config.toml
d_model = 768
n_head = 12
n_kv_head = 12
init_std_o = 0.005
init_std_up = 0.0212
optimizer = "adamw"
lr_mult_o = 1.58
beta1 = 0.95
beta2 = 0.99
decay_shape = "sqrt"
batch_tokens = [65536, 131072, 196608]
doc_mask = false
train_tokens = 739900000
MLP neurons of a small language model. Each row is named by its layer, matrix (up: input weights) and neuron, and shows model dimensions 384-511. Each number is 500 + 50 x the weight over its row's rms, rounded and kept within 0 to 999. Numbers have three digits each.
A block is one neuron, or neurons of one layer that tend to fire together. Before each block is what it responds to, as a language model described it from the Wikipedia text at the highest values.

Determiner after preposition
L2.up2316:578445410380518521498445492534577546467425487506514468520558408512482373609527486512523493409485556531505483491514533441672558456560440475557546473573442531488454472528560510543547513557497515550457507485629572493428529500506499541506446466596516491482466605379513408501608501510548407401467457523523489561578513477385477561506505454480528527495516506569520506485535522478348472394466
L2.up2388:486493509376518466386509471502533476428512485487580515555415507559556415451605497527569484542542478478433485616431464535521429514465531468470478477494497492463520464572519562507441511510567484477536588526635588473546502453395472509483486449468524522479525602518531511570467546498470445463540517515473536607527563467545378508503425564475514505537444533600496561440367525483518399547529
L2.up2573:510496511438488527547450479508602527440490521531517480625399525478528478445546541502616547521505530420471474443441412575550495515583549600523536511460410694527496493581504439595476473510532414548472510541579588497456545465553533541500428458495560567450476653516555542561472514510552426435486528592508542610568440467499414544432526500432515501532417589490534567437514644515512455562553
L2.up2707:492578479454537475472481539482519461537544519559580539559429519398558404433591473586570545455471550470483470499533520527497441564423457461576501506456562506484491503619544510533517415523503432470555538516452465545486450544577490542451497471480485553420433482454569502491547496471416411468488551465504515499583496525514453493494588523459506502503489549450523496506479541455540496524468

Repeated sentence-subject names
L5.up148:493498497493475491561435580546472499533517482531431531461441467453496549546564506491491551529383500433492516540471565499531482519480513471551448420516503593458486452552554518501515533508488439547432500470502626467588489401431465583500425450473463502527526547497637554524500487438502394546489531566439481593499502486493507516503482510476461523465510551551640663400474456535487547499494

Descriptive adjective completions
L4.up82:554461485524642495530473637464522520434462487483552538500482437603593466435483557500569497541483459416475517473488559585429467532434445418526562536569452608480484561576468561540449475454448533511512505458550467566524518474444383455521551537604617525540503549484539471650461500490461470520529615535521503475542511580535564554394462498528398440511399488549452528479563492505495505532504
L4.up190:576520507353565487451503453548610578337479513367451498458532557508537507512587430491525484480457530434385537502541514539527499490381507457552457546441523434425501459538558520600513461612412566498511517452509536559543475545468492512425520431525494513516524488463516455531505522470525437476530531534472578656533479508443542584527440597360574553427491562474514470444541522512454501506556
L4.up280:496449410423537569495521526542560507491481491516486443524436455532629544478480475481560556552417521525479491525467522561435516514436450434512440528496493536441486501522542477514437527579505531533559522422484569477598541440434473585473506440573526413401446520449548489557493521429538413494437549564508504494466399441467526570458507429473514483437445471491564530486510514538530578477561
L4.up732:518473504422563459490518487487467475454520471497477541473474395574651474434554531565531501494478549398384472518516500414474437523559485482442535586499483462410531473504562503513351453523477557435502511412440463406472552507452502448513533508589478481424437519504442553550509474475384504556457583486504471534569564458521601540511422570559526490427496486496537488461580463447511416453475
L4.up939:559437437427447465488466473499547506496522439497550474495450494582532533493529531505509562454480496417455452498565482555512474645409507425493548441644517527449498514485497475506389487516411464515624496434556535489441459541510551496494499457486493477469496522521506489542497389482484486492422544534493503567630490476514592523388416483537548432503510539519491564503571441394483541507465
L4.up1486:512489451474581424535540521528508461371526448452623521535532477542582519525484524499506418571490476473532474476462582460531545515415482492509611546490526473417470500521535497516515501514514508506494546537551593582487471474508489471489489535559520464425535615498497501491455534521472435434539522518426528526429528606509439632423476528540546480492505526476485514555514632512484387482497
L4.up1722:536397485441579467521403608443527518403514462452484553535517427470579454520586534541507397527541463435500539514461545604517569479424570457457556486327524547485494511471518505573513376524493546476516459572486525550557439476485435529491404554484502438543472550489562485509574474492447511449539585462473560520530468465501502596470544437574566475460506518481480564426473518646529483519493
L4.up1918:431527521406572463446450501495519455540557542536476543466439501509568397445553426478526535435447524447420441492524563392355462483548501537480493508482484556507465538550551455498481478573582503474465542474547534509542542533524523535476460423461499545433587480497460531480518535548526574537547488513550516381544531463470455527528471458480501456466464474500529527494495521540539435438527
L4.up2327:503441490496458482560514491537511496462529514555462473473440535544624464565520565526495564588511520513462568495539561495477404537494490593540543463498480475457517458466507536543434563561537550549488465461562614499527561562558447470504586411533578572520464563500529523459514432482524439496514532522473517439470533516452631568515534499520523479538485480466456526443508586546471460471501
L4.up2420:510544500475428474423552448505533493468569420368516436480434459591624461468527523479545445537550574449317644483466499492528496554566498488451577406486522501450523476544634517494490482519540526582563455584497555566439451544502617514412571505546515519433574590443534495514533486486552504556456509525549518570580526558371552558468460403532477472542427524409448464372539496527515453513494
L4.up2866:520490466512465449545450510442513472449484565383502526511462360503610470527483518512525502505521466395397515500455570473484481432488465484504524500592467556430524517473686485510459481529538604460508490492550466509481552590565382466518537506579530555490482474485538486551475521515443491477556556548449547579501518491425506461484430492441490475502445505426491529416496465432477490495489
L4.up2995:561471514500507465463483523536502502412522423385503508512552490595539498473548441509548413477486586486338468485519585465574484532573493511499615570545502525461530548441517435537594469635512473466591448514544477481571482424469621475473416477477475613440403493393533476438472593498463473531506658531470550527524551557452521549474408518431525534496473497441531509374530501487486429495501
L4.up3126:469491533467589444573513478582548517444551488470528483512431476548568460436601436537508461554522513492447573520570519531575525592413370528528484514440547475461515380471459545528515495526452537548453520450531535479531410512508492550383503482503515532359521537457451472589480544511525567484422627517451449480619531450508549611449498458508469421447464481478555504457583472672530429436448
L4.up3159:595500525556498506517459561581517489491498463552484580516496421484507497492494523479510504631463546511376534502511471572495508514376533465474460508532477524460514557636536567514469454518443526473496519519627504488435488532525552468475519559577478424548407539466479511483467519498534531561448563511499514558446517494511559573477533493544518607385499513512436498450485501386554519412412
L4.up4002:506517517476509478494519509522565423508479483487480607456526444503559588470572450549496454599468555450478594546545592480514529454603528456470497532425474492452541425456527481480495533580444598363476600562502513560485550450491548412374605490538449493426439610494485538449438480500568476466503548555565517475543539418450563591480401492449518522475356482502493492524544576468460470474487
L4.up4218:515440567508485475437425525573557504522482526438529511579457451530504453486511535402544472518422483492400513462463542549519490579505489523575573527526475551454491536601499475555552432455564527501439341512475564472557529517508418511479476494463515529529546527438610424466471442471392509493484497438516553570464533560442520553474523525471402485513427474512527515426575563551513423461513

Table cell separators after numbers
L2.up2544:552515479478532513506513492459502454453491508428465509482397521486541455537524519481466445542398480447452526626505593623481518500445524484515561443493394530457387530494522541523548347509581470494474454435573599450458502463514528559485466431494498494449508491494489452526531481443573531487463469431472552552486557537398445466530452497524443516536477616485445513539529538440533375524515
L2.up3186:555441498484480547549492543501524530538627490501508492486382523515509455429533485462499496606339490481548526471427552512410401481520512498481529452479483485479397532503561460471449393520556446502570427521445521473465501543540566450490486487407511502481467560441508480478522441484556477479465458534469503512480527488470469418418540392539381551586534549550398557501454480498514459448509
L2.up3547:557476496455501526460494482452591494427509450527473498495381491472524491457537549473509492561424442459530511504461596528483490504464579477449473492503457503493410516467485534552462241503609513439524462502634585516357518545461473534532482428424504553475551535498509454535519462527477386484541526455518479523489485517503553517527461527458483543484509542432488496498549483504508480514524
L2.up4021:564484512445479493545509456531562513499487571458497531472476492429568412547570475503456414561414509451550559604515665538407428467526464372582518410453498501505403484482455497508514258551524507480565420475495521519368458503477501475507459465466557479493516531475431494531593458548515449505462516525467545468483574488479436454530507555518481532519489489585444504531529541453576445514485

Numeric data formatting
L5.up2448:592494477501452497580538540434496505433546523510474553464484538436544613590487461494496511490431479492438486533435514488518496522412506489455559512482539558490477488480526535536479430482543526460488479480484429493460521485456488434583462412514475475583488489419491452554467477516441578471579456448438525489592509527514479498614450483467454530533496493429508536539570512539530490496446

Determiners after "of"
L4.up161:469553505529571494445409440469443523530488472526474450552477507524536442482563514459548406513397555429420432459514482471558433569448535527584556493439494500481506520532527455543482487468561520386401468600515538496404486461444455502541470541456532539407567557497507503442487372652486420480574485511540483608567440574526542615533492485463502454492442580511542533538572460493446509488484
L4.up234:504462539423534574481453436522482498588417635451541414506510483500499525595515459482539480494524431487513502505470588546515477508496441459545535483504494510444489506539476545544501469480421517605440545417516497520515509516429541549494553445489556483506468534493549513575543467584495456425383567568402547555499491533485535521457434517473491472526512588469558604437536543556502440488523
L4.up253:480586482461574512539514520357532606495535513526369481623521499434531609476507605513573494547440546431473508473525431509565487551420436628505473428574528604472452483529526492508498431488557402527451463556466578472533456421546469483543442493456560436504514592494485555527476483613532520464532595472509604471493511612460450598486562494506482478474452529438553507523589469549445499531487
L4.up362:534500534398517495578409524458528465523634559482589578564472449406558450504534486540476468569528565421505589533476461466501489527507485537590554489496518587470487480510520398499492468620577522556552405581556524496423431519504475458455520419468507551356422456417538510496497558512623459490596481462458554591574522519537492559389456524463487445604439520434544521462493554534475406579447
L4.up631:473521494505619548574420543521557568482427581521531540460405548384489442511524516460562496574364526465513436496489489477505557534520547547558538509550563535488467524649478442529492514480599486478497455594493536493495479418517475574483470518571553604406498551438594491562498448582402475477520560497527561532593473495505549536546468526466497477489503576520462531526607530434495452524462
L4.up945:477464479414495476480366519481480509467569446490564545506539471475611408506540519458558562461538495504485404526559505432587458572503525517512577483416547491452497485569538517599563447578467457459494564546546526489574541507455446438573565448601435468471545530430515479466522562495530476484642389417545534550448465489449499623511534508464439539535473552493568517522418501530382484610386
L4.up1200:508496474423509501428433484509547489464483448516525479565401485422516447483559486465519479409496515486544500548402513509593600547491571469617540491467455604496449439575499532612437485511529460427580479518515579527477511464547437512511521472566527555509482545384532504528487492475567406557571459546460520653553567323515479502528508509438461568488503486559511561433482619478449413515553
L4.up1227:490560548539527576434472500461486445576590551448507509498428385443528468524484493487495482483535476502478552553474512485387413503515491497480422441478466618508471504457550529531467434522444484521488522495531613499454518482447529492477472429624588521477547515484540544481432535538533456532478473457410558567618512503539566532393436476430445498468503541448486568417500469510459558531449
L4.up1689:479528418494532580471477555466575485519523579479482493559535555507550568497557500459584359533445491568490464551411501422525438531522568509546475366519563657450497538602530498582457513488499457542472550556509604490456562421527476467464511497454565576467509619493428524540508564576452467466473603499469454423485536583476531642549492480484503517518526489524466523360458462423407476519476
L4.up1927:532509497538408513531456562484488492513526489448529483494476555575521470505560544535509438586525502472422525522532498490587566486522468537502559509527515545504437436534488463624483495405467631579513533452502546506422484508571534514448504482524494665391508546423400530604488541577550517461502478494571518461503422502422424529410498573474532446452501551464487526457550559596564486423525
L4.up2405:491456475388578462514459479420559507436482580520457555530464474491526538480576552471526502486489595518449514568543523459486436557493542559570583492433510524461523501455538546552513484568381434511448523394495528404519455490501491484504452407535520573559553478403558478497585501409461474502565489517440546427571480438416566533495519524450560495440504521508582518527495547478503554466513
L4.up3162:604527531467527457480485447524556565442536523537475494473500433558574456490448505516511457448476517513532537534464551493414455477520471577553537411491525514470434463526547499511353522546573449564468463517561643533491528509508462513414440531527455559505610537402510439548439412461592443521576494498468534572620506456468555527485508505523404500560348534508535518411488569501574368491513
L4.up3609:624484369424428473522429583476518460595445547488505518454477473589528470527513519550580519598437528479466558506512536469516550544453521566554525520438497588484462556495536468522527506456554441516511557456553509438500471514472422585521506368600570571527442512421430501467529395515556391537568579525509559519522521521431437550394584479444458536504478502498485563418568523514536475437503
L4.up3655:517518436496547522452529567568617521444578489545574513452430473449443494502545489599502610448512466432467555516488545501434461511464482454580469536503591532453495481535550485480404497506549477502535456578495541515466509429432481471398429542524530541540542555447534469502514499494486485442473593585425548487604567511491553561450498455540535483481438501586410539419398581578483521536564
L4.up3972:523527458511576496464405550512532510510537537546485623463382423461606554410567514468552501558461437430433494484534490554398488542511450494505507546504566515455530509573521551550578504563449478512541513418442462456541509517520469456502524505585501446430470602505543534584505522520549515475525534542480506481465523518567519530447517529506448498472392490487536521513525469530445500461463
L4.up4449:503499450417507604576420554527447512506479651481371441492428512435540503520478522487562400492421559481467505499502529491474585579478503541579514436447407495430439590507512487549557484490572515532497523528437628490432502521485448461465514434469565542414473510503515538535546531573591574524478524481530590557492477585379434518484443569427499487568441565480496522506598465499515538449471

Final piece of repeated name
L2.up68:544544506497522517450523589403482565482498537458467453507506461449534503457512536425496568440468603526505550492515536497506544496460445468486516502442536480436512522502449472503566450486464502479480458543407515508416422457534512528451535568403461441471497487471506552415543481465456471538490580493512537496659430555460503446474464456564498418502502511532543550532532521604445553467453
L2.up747:514504423570478507505446519489578460507547497453466505459460484550524500569555512488498445417447475491405522450403498437548494554447500485550455530471494471357533494511526457500529526464474395626472532516496477485579558413515508585421468552461502549544567438487527601441548494500461457563548582535549522494491519519502515452477515531442569498461442592454574494431427492499458527520475
L2.up1728:492422453519472476491439542427503571542499512499473441483491514599538525570537482502449514466502424543444480508441510490553589567450445528482511546425552491438511537501519444641541428456515488538484466529520507445562450433515597527350599537379436568515569524395531534494564481485449466472498496510606505576586546444532469456483502533431479535521455550463487524446439513474444522515429
L2.up2781:542525485548472500554551484409498492542445495504596491501485512457531400613469497482520581387404481521474466540399418527470508588527488479534513440504502428441504563494505453503486440431397487552532491479542510460507524500507535572429547529500558498384545454519597657480513502551461418593548531596489467440465512393479454447477574484514538541507424502481570575474483509484555563520478

Numbers in measurements
L5.up4228:536467369476615530518419522506507459535456518366488503495352415564535495437596524517538446549462607445466568551476515549433433517498471443564531569524451576480485479537516506510437445527472586572474455471435508471520465498496556451464527475613477540496510590501526494550380512457487543575440508534496509421496449470421544590425486517622516478466499526519507581420521499504541483496413

Physical-description predicates
L2.up49:573465397490569509465426487499435515437517466501408529479427541590648421459584629513583424542427542401471479502503489484430513582456503423471556562491486503471509472494508534487392479542371567485484456471521501455462461482448497535389556476544496455414468557531458511527443428535563460520491590530499511485507488499430553579433481450589485471484451487545594530491548495526487432533438
L2.up678:520477528506474417365492411511527533500475481506464557440399505451509497433545481551539530496497534411386565515523604491498540487487518453495522425537448483468486463492480457489438486482421420535588496378547562499523496439378513469393525483623490436433466537478461533415449418596480592564474533500493454518493556494425492507483472515546513530513530479495527478480504470458533419505416
L2.up3380:481539508538504528518456488409513504511468524551508622550468507477558514513530542491539553572450484408422433480442475518416443571482496450420527493476517527458515479522559526584421488492392492431496549530492488420459551450382505452480514499630530505504408520482489571542523503496466444511458548411503487534487433494530587574370526536485480465473428513531538518496439536508471480503442
L2.up4564:556477475494518490530431512380483506490513478511441513515458509471578493452478529520609466457484547371465480512504490574508506583476442478472509463603489514473509527565538535460423474519507548491479475458490506494498457531474506462477535452551463469448486605532504559531481497532529512504492602547504594502457423584465492548425480558548485486406418474444510522484529416499529488499472

Surname-ending word pieces
L4.up158:483473390529547487518474521564494514515610568540464507494542482526495532531522504581497528426395482474433491508458537392519570511512490517552480505473456511477499516471485489598479489490521469553376499418426526430473511461444531614388499437502493474568501564472592495482480478481522364508635539518533569465525524524526525455457481545482480519545541555452541540492451489441506469416486
L4.up162:486430472470508586479514547506426462461557494439517594535469519434436620497598476528533490477417496415487506610442592439539416525479525504393502466464390562406469529507434583479434501475540468436556481474512432476504491480498532530465535565460485397529462470492542527558573464478562509369572555489489513568503504477539533479421529508546533470571468472382493642458481472501530486470475
L4.up289:515503496483504578472439518539512459538575508469409546453524537456474511576608439416651412545438517467409440468428500368451502522387489425554562480534478503447451461471480490540546537570560495576483513409464545438662491483491521576423551473553588530406481490459521488477515474476576436543567522541476483522418517464469518507437514507453533517487458511514501696529538571426459538420483
L4.up361:557475499481536533405459489435624570425600491518410503509506537532497568520481515553449521593357523547419559479484570466521451447452456474421473471487484442465467528482553470506477515425470422473486515468528499533523557464483506567408519526546547432512472440538567510490382450410537459447482538521477481478442566505528492473418439521479483426520464546503559555392480477479417540387379
L4.up493:613390449492477459457443527521559392500597499495484477592434579471458498547573442455530473527440462446481500497458572509536437463410531619537547486474456551476492455448548439526502490563578436557497535537548526433498469455467576544498470468506474515503384449475494492522515456498405535542521482525607466602535470520542506482498508536424486588532481530554500513514506504487508503487481
L4.up578:598505484498433533492431544526478580483563574584440474481455465537519485639498498505513538431417484491430417510517535447506537590481469425540492488530487485432443573502483481518516561493499462581508546446532466397493482452464521602423503503551512501381581454448528494481568415533561459440564522552547473540474525443562493493509470540518471498502485532457554631554438472445533667506543
L4.up1757:510436452503525473505435519438466505472499513511486577520537536549572529505513490515471501578523488507401504499498479403468538416466515525438515463541517493438517536488513391538436522404544501481426431589477437463553435529486519494487454447522503536470592512514541481451375449414587487482604587416542487539472488484560544456523459486362442479611573515428551537422493461498542522469422
L4.up1874:424521461472508475378604493495522582527623558507373538574413601553455586485532561448518474491355448501503556528452540514529447446470477588487463548494532534463492502429414529458584471463523423488517527473437417487457564426440547570496393518573508569472570548453507522521528490476491473495441478514486513541503457510554518484491431482426469492435506466524448565497459464531555449522582
L4.up1887:584442458549527457601428510439479494370527467484518539511497443534470492581439558460472579516435479529425495565487619446563498538468529564525489484469536492464466473504531532551453505538555374507414552458474488467533476554469380514456525482457478530454561502462575468564463488434475603531592545540523515468553588514529506432476510523440544456496459563450597614463441472480512524482481
L4.up2114:525516455504520507449477545450488524560546478475479551458448533539483486497481513544472488486453490525459544509478507457523475491500541513477509408525509465397518534509502477551528411384469501559521459529541431434488470498420558591440465553560553484486530456524498578566413497539521382448506550538511491543475547530516424480522501563402524475490457586436490558443463485514472472486374
L4.up2293:511570510516521483515518514457487412539612500476557507550522497458539522612494593496491550591481494496489560560394465373460464483454588402420525592416534539459536476489545570553545494496523380519593450482491507471486473568446595584436424524484548533469525480511456530507542468445427505507519535531447421474454540511504577464415438515514471363611572499485602570437502448461518611427445
L4.up3065:555445434518576481526522516533499534521529521524515528487476405451456511588462586518499550456501490553419506454519423533485628504552510464509572480489491459457485503499532469487523456455517533567458465518480496454480442532436579558437516460524544436404553492497634557432519506537553450436575537560504520462463394551540414458489495462429528445457570567476463539491401411603458564442494
L4.up3066:508456488549572447532531504477501554530494561479490564495504472514491494417557506499608610448474466496422516507339570424488629476485548428524613472494476542369524518512517393489459506462542396553476420518530463506467510418530465500489526496494554472493578514495530458482531387520478523614538545473497455431626501439545506504549410510439480572564473490544535530505397493528522457482472
L4.up3106:505524465507473456528514531497557471523509554562488524510477471480448506594516482451489581464338423491445456597425522399463564698417507455520538449542611547447472433480456450545515474579500538438467519479538503507531481544489563453494487414567474597472530505488551578525499505428523445435573529533489399509502468450526542484402401537397498442503492531471488588481442546443596557465496
L4.up3958:600491529459457500563429486452521347464428424463512504469559552529606445573619450455590513431423486477487503456494562426467501510440456555499625587478569587497460563506488523550504554504555485483598539485468560456569431541484459467545518521534576507467498493492363423445409427517563475558436418518500498488473506501517511493462477630346520495518504457548561589436527607489526431459462
L4.up3968:528486502488487508476492614480509535477479558467471531612553602477581576498532519433547425538370531535544515506449532489581504496455584486454501495443401599451473446464601475496545518461521372512430602568467515525527452426540494541502569517468511535502470521475461536524544492477450518455523559550479531507455494404507486486529566599483549474520570498519514496487488485483498528411502

Mid-phrase "the" and units
L5.up1542:630479450532547448527468521565550421526504476500505526486461399451522525474492500514504452484520552449472572508506460467565500584454516492535504487498384558460504510566443473531557562630511514417440479537479571521429605399469488476566514525531479419534500571443471485449561515481574449449488523494493559480526546504469568598532359549450518501399508471477551527510554527438462400529507

Table cell separators
L4.up382:560562432447498431543569599512511522564476505471462499566476386513530512413517352571408484482464455584486501534481596394543519534495537497533456484483510569468504455605483533532593557629333502430548486518554480468469556446505516524552454586352441514446525526498565453517414499457488548533422491545492463442495529490524509562429454478541479518500555457471594531474558458439540550533503
L4.up508:552498468428476518456605423447576490489600468504554486532473493438582505425458405479483515535423505445485499541435557520500534552492561537538581489496571557474494518537575470445459416480574530491600459475616554498434536461461579518530501460463453546509455509386493518505530518569507432544555594507497528519521655518516492550499476491525430472490462475459471509504494470519503420426459
L4.up589:430459465507424464522515561531461548555475524424467506497541549432459517501542539476475583533541472505498470476508509408562556484533542485467524534527451521477441549431524509604507469596448497518565455386494597409489511539440464598450492463454606469468522504501558584477439520436526537486499514516565545426481583463442542487465500494492552457444498529472428550498542470495533597519514
L4.up745:570546457415437503563515572495506506487508541493587550522503490472534494460500442512450486492468378538501501582531571397504499602460583455520468497447484502471505490503477625505523488541383534454428502584548549488362486517439529630473476542493480551423516612477584505425510504466421575549553499485491509438537498473495424584457501562462530453577538464473461512455408426516446558441412
L4.up789:629518523465416573468457431516528516475511589523476497559470511437520466470513465530432474486371484513460532552553585469499391537511559497502474369480476519478380467481474557565408465495542457465450486565610551455416533500483482499574561470534453485493598555463524494391461509518396535459568518496389479451497563467545471425454462446539481505531443523535512501513516471523426584462475
L4.up1262:556479489483455530540537465560476529498529484486585570432469510506524501544536463490480478453435502525558555549511536449497529572465493490422515563556398575445397455553509513489528525533451570518516536461549484469452563432438580544451404459531452504435576500461559529461434532491540519476505448462481556524523466571463428489491474433525482512562527492515555566495549420511585502504450
L4.up1569:460424616451528526530464480591516458515473533463590554552415525477464494427494490504457496597522433511492534577461521531456480406456514508447499463380479523478407405503513581502463420536545489448482532574513646503499583445454526474484527470465607523453464396485500498434487491462528503527495454373486578502451546486488473489470467470521446550537416540545495503468506501502561526392521
L4.up1683:618488480548476497531539490614572511558518513487483599483441434394567502494466476521529580440501514541504459572488602431429469491507602462559536441442566530457499491483579543530479457456563503476583478459575595550463503481536554453559463461482524534510534547451569547615439369529466495501574567471511513506558516543496532517443484434547467414442483559463518489531507455563480560551471
L4.up2347:557521436437496580567525452460508553497537510465423515457446398506544585447463595562484513464486546450515554511509456444518389494561496523546542371502458478457438419476576568521533456517516565523535491551521477510429511382596502546562519476598541455504515532487545451528400497414492387471570585521414452449547584459449494495484450391604488477552443549494419527600525559486565538492455
L4.up2752:622449425524448483532528465595512464494496479550525618468560533515450460542519535468478500538438471519414532496457523489458528539474512416524565468433467632450415527558606580504637459444526558535449446523550482481471507546509521557593496494500484496518538528389570467471430491518530505512514506411462565488460573488466448490472503463567421540472528561509539528475562429516484450495409
L4.up3023:597436471484500521641514513498520568584534469519491505521506480500550415489519500473513527496462455492567528539518502438465493586505521454454542450433603553421479460513487511524419514585502487461558489457548513498468509498458477461563474526455538441514507524494559485443490474552593490522589462521437497459499546476494456525409535546545532419426536499524518533487493530502541511541519
L4.up3542:480423472485485478625507498575527518499500521469568540465455517461579468487505492540521477555432550525474444569423499470598493487548516391509470541431448517455475434470470593463495456567546477478477527462552613461565542491551527578527447537476540479522511602511496501626521516417490469508518523441480495507543473430460433661497449506449513495412510460565538481473477587520516469536558
L4.up3849:532451466463497497580559460446480549498534533476574468540472527525496480544526453485518507417446482482510472559456556375548535565489483426488516509506491610492402514539503523529579544518462499520461553454478504546465564460442570549505382503539547464470584583465583494484565525476514552470479514553452562504573571468468441610435511507496608431468500509461573515455592525490527533515472
L4.up3877:522552521502484435602493556550520496509522629438511515549451420458605476503550410502449509522503487517578481510545623362440537496428622523522418432450500500487463512517506588566503422516430477441507514452482520480483522460442464441560458596444424450549458491518523448395438515481485569517461499578402487425506605420492532546553497485562502608549498455485463479467519425468591531460502
L4.up3905:510535498537470461546564572456486559519496537509459477582512442522529483494496367513490504445496455619490536467497554416525527546513528490521486416529555532433476537477545538543489593494400538575570586426476483474563576549436555517497440539494465440522563552485583494480463461530487480414476575506476492473501504416559444573495525490485546477469492466497516545443401527582494595481453
L4.up4303:553409524458450433453471535439526532525604590464518537514500406496489428553550444568448515587557490510520627595431578498491488583501469459543539376518467638496515543513553581577632489533537411449550505504462418499471496485546529490502456572473496420467557461492534533480576436540500558492491447493519487504493613480511477512559504562464473576428523478471454516437501485431471489578559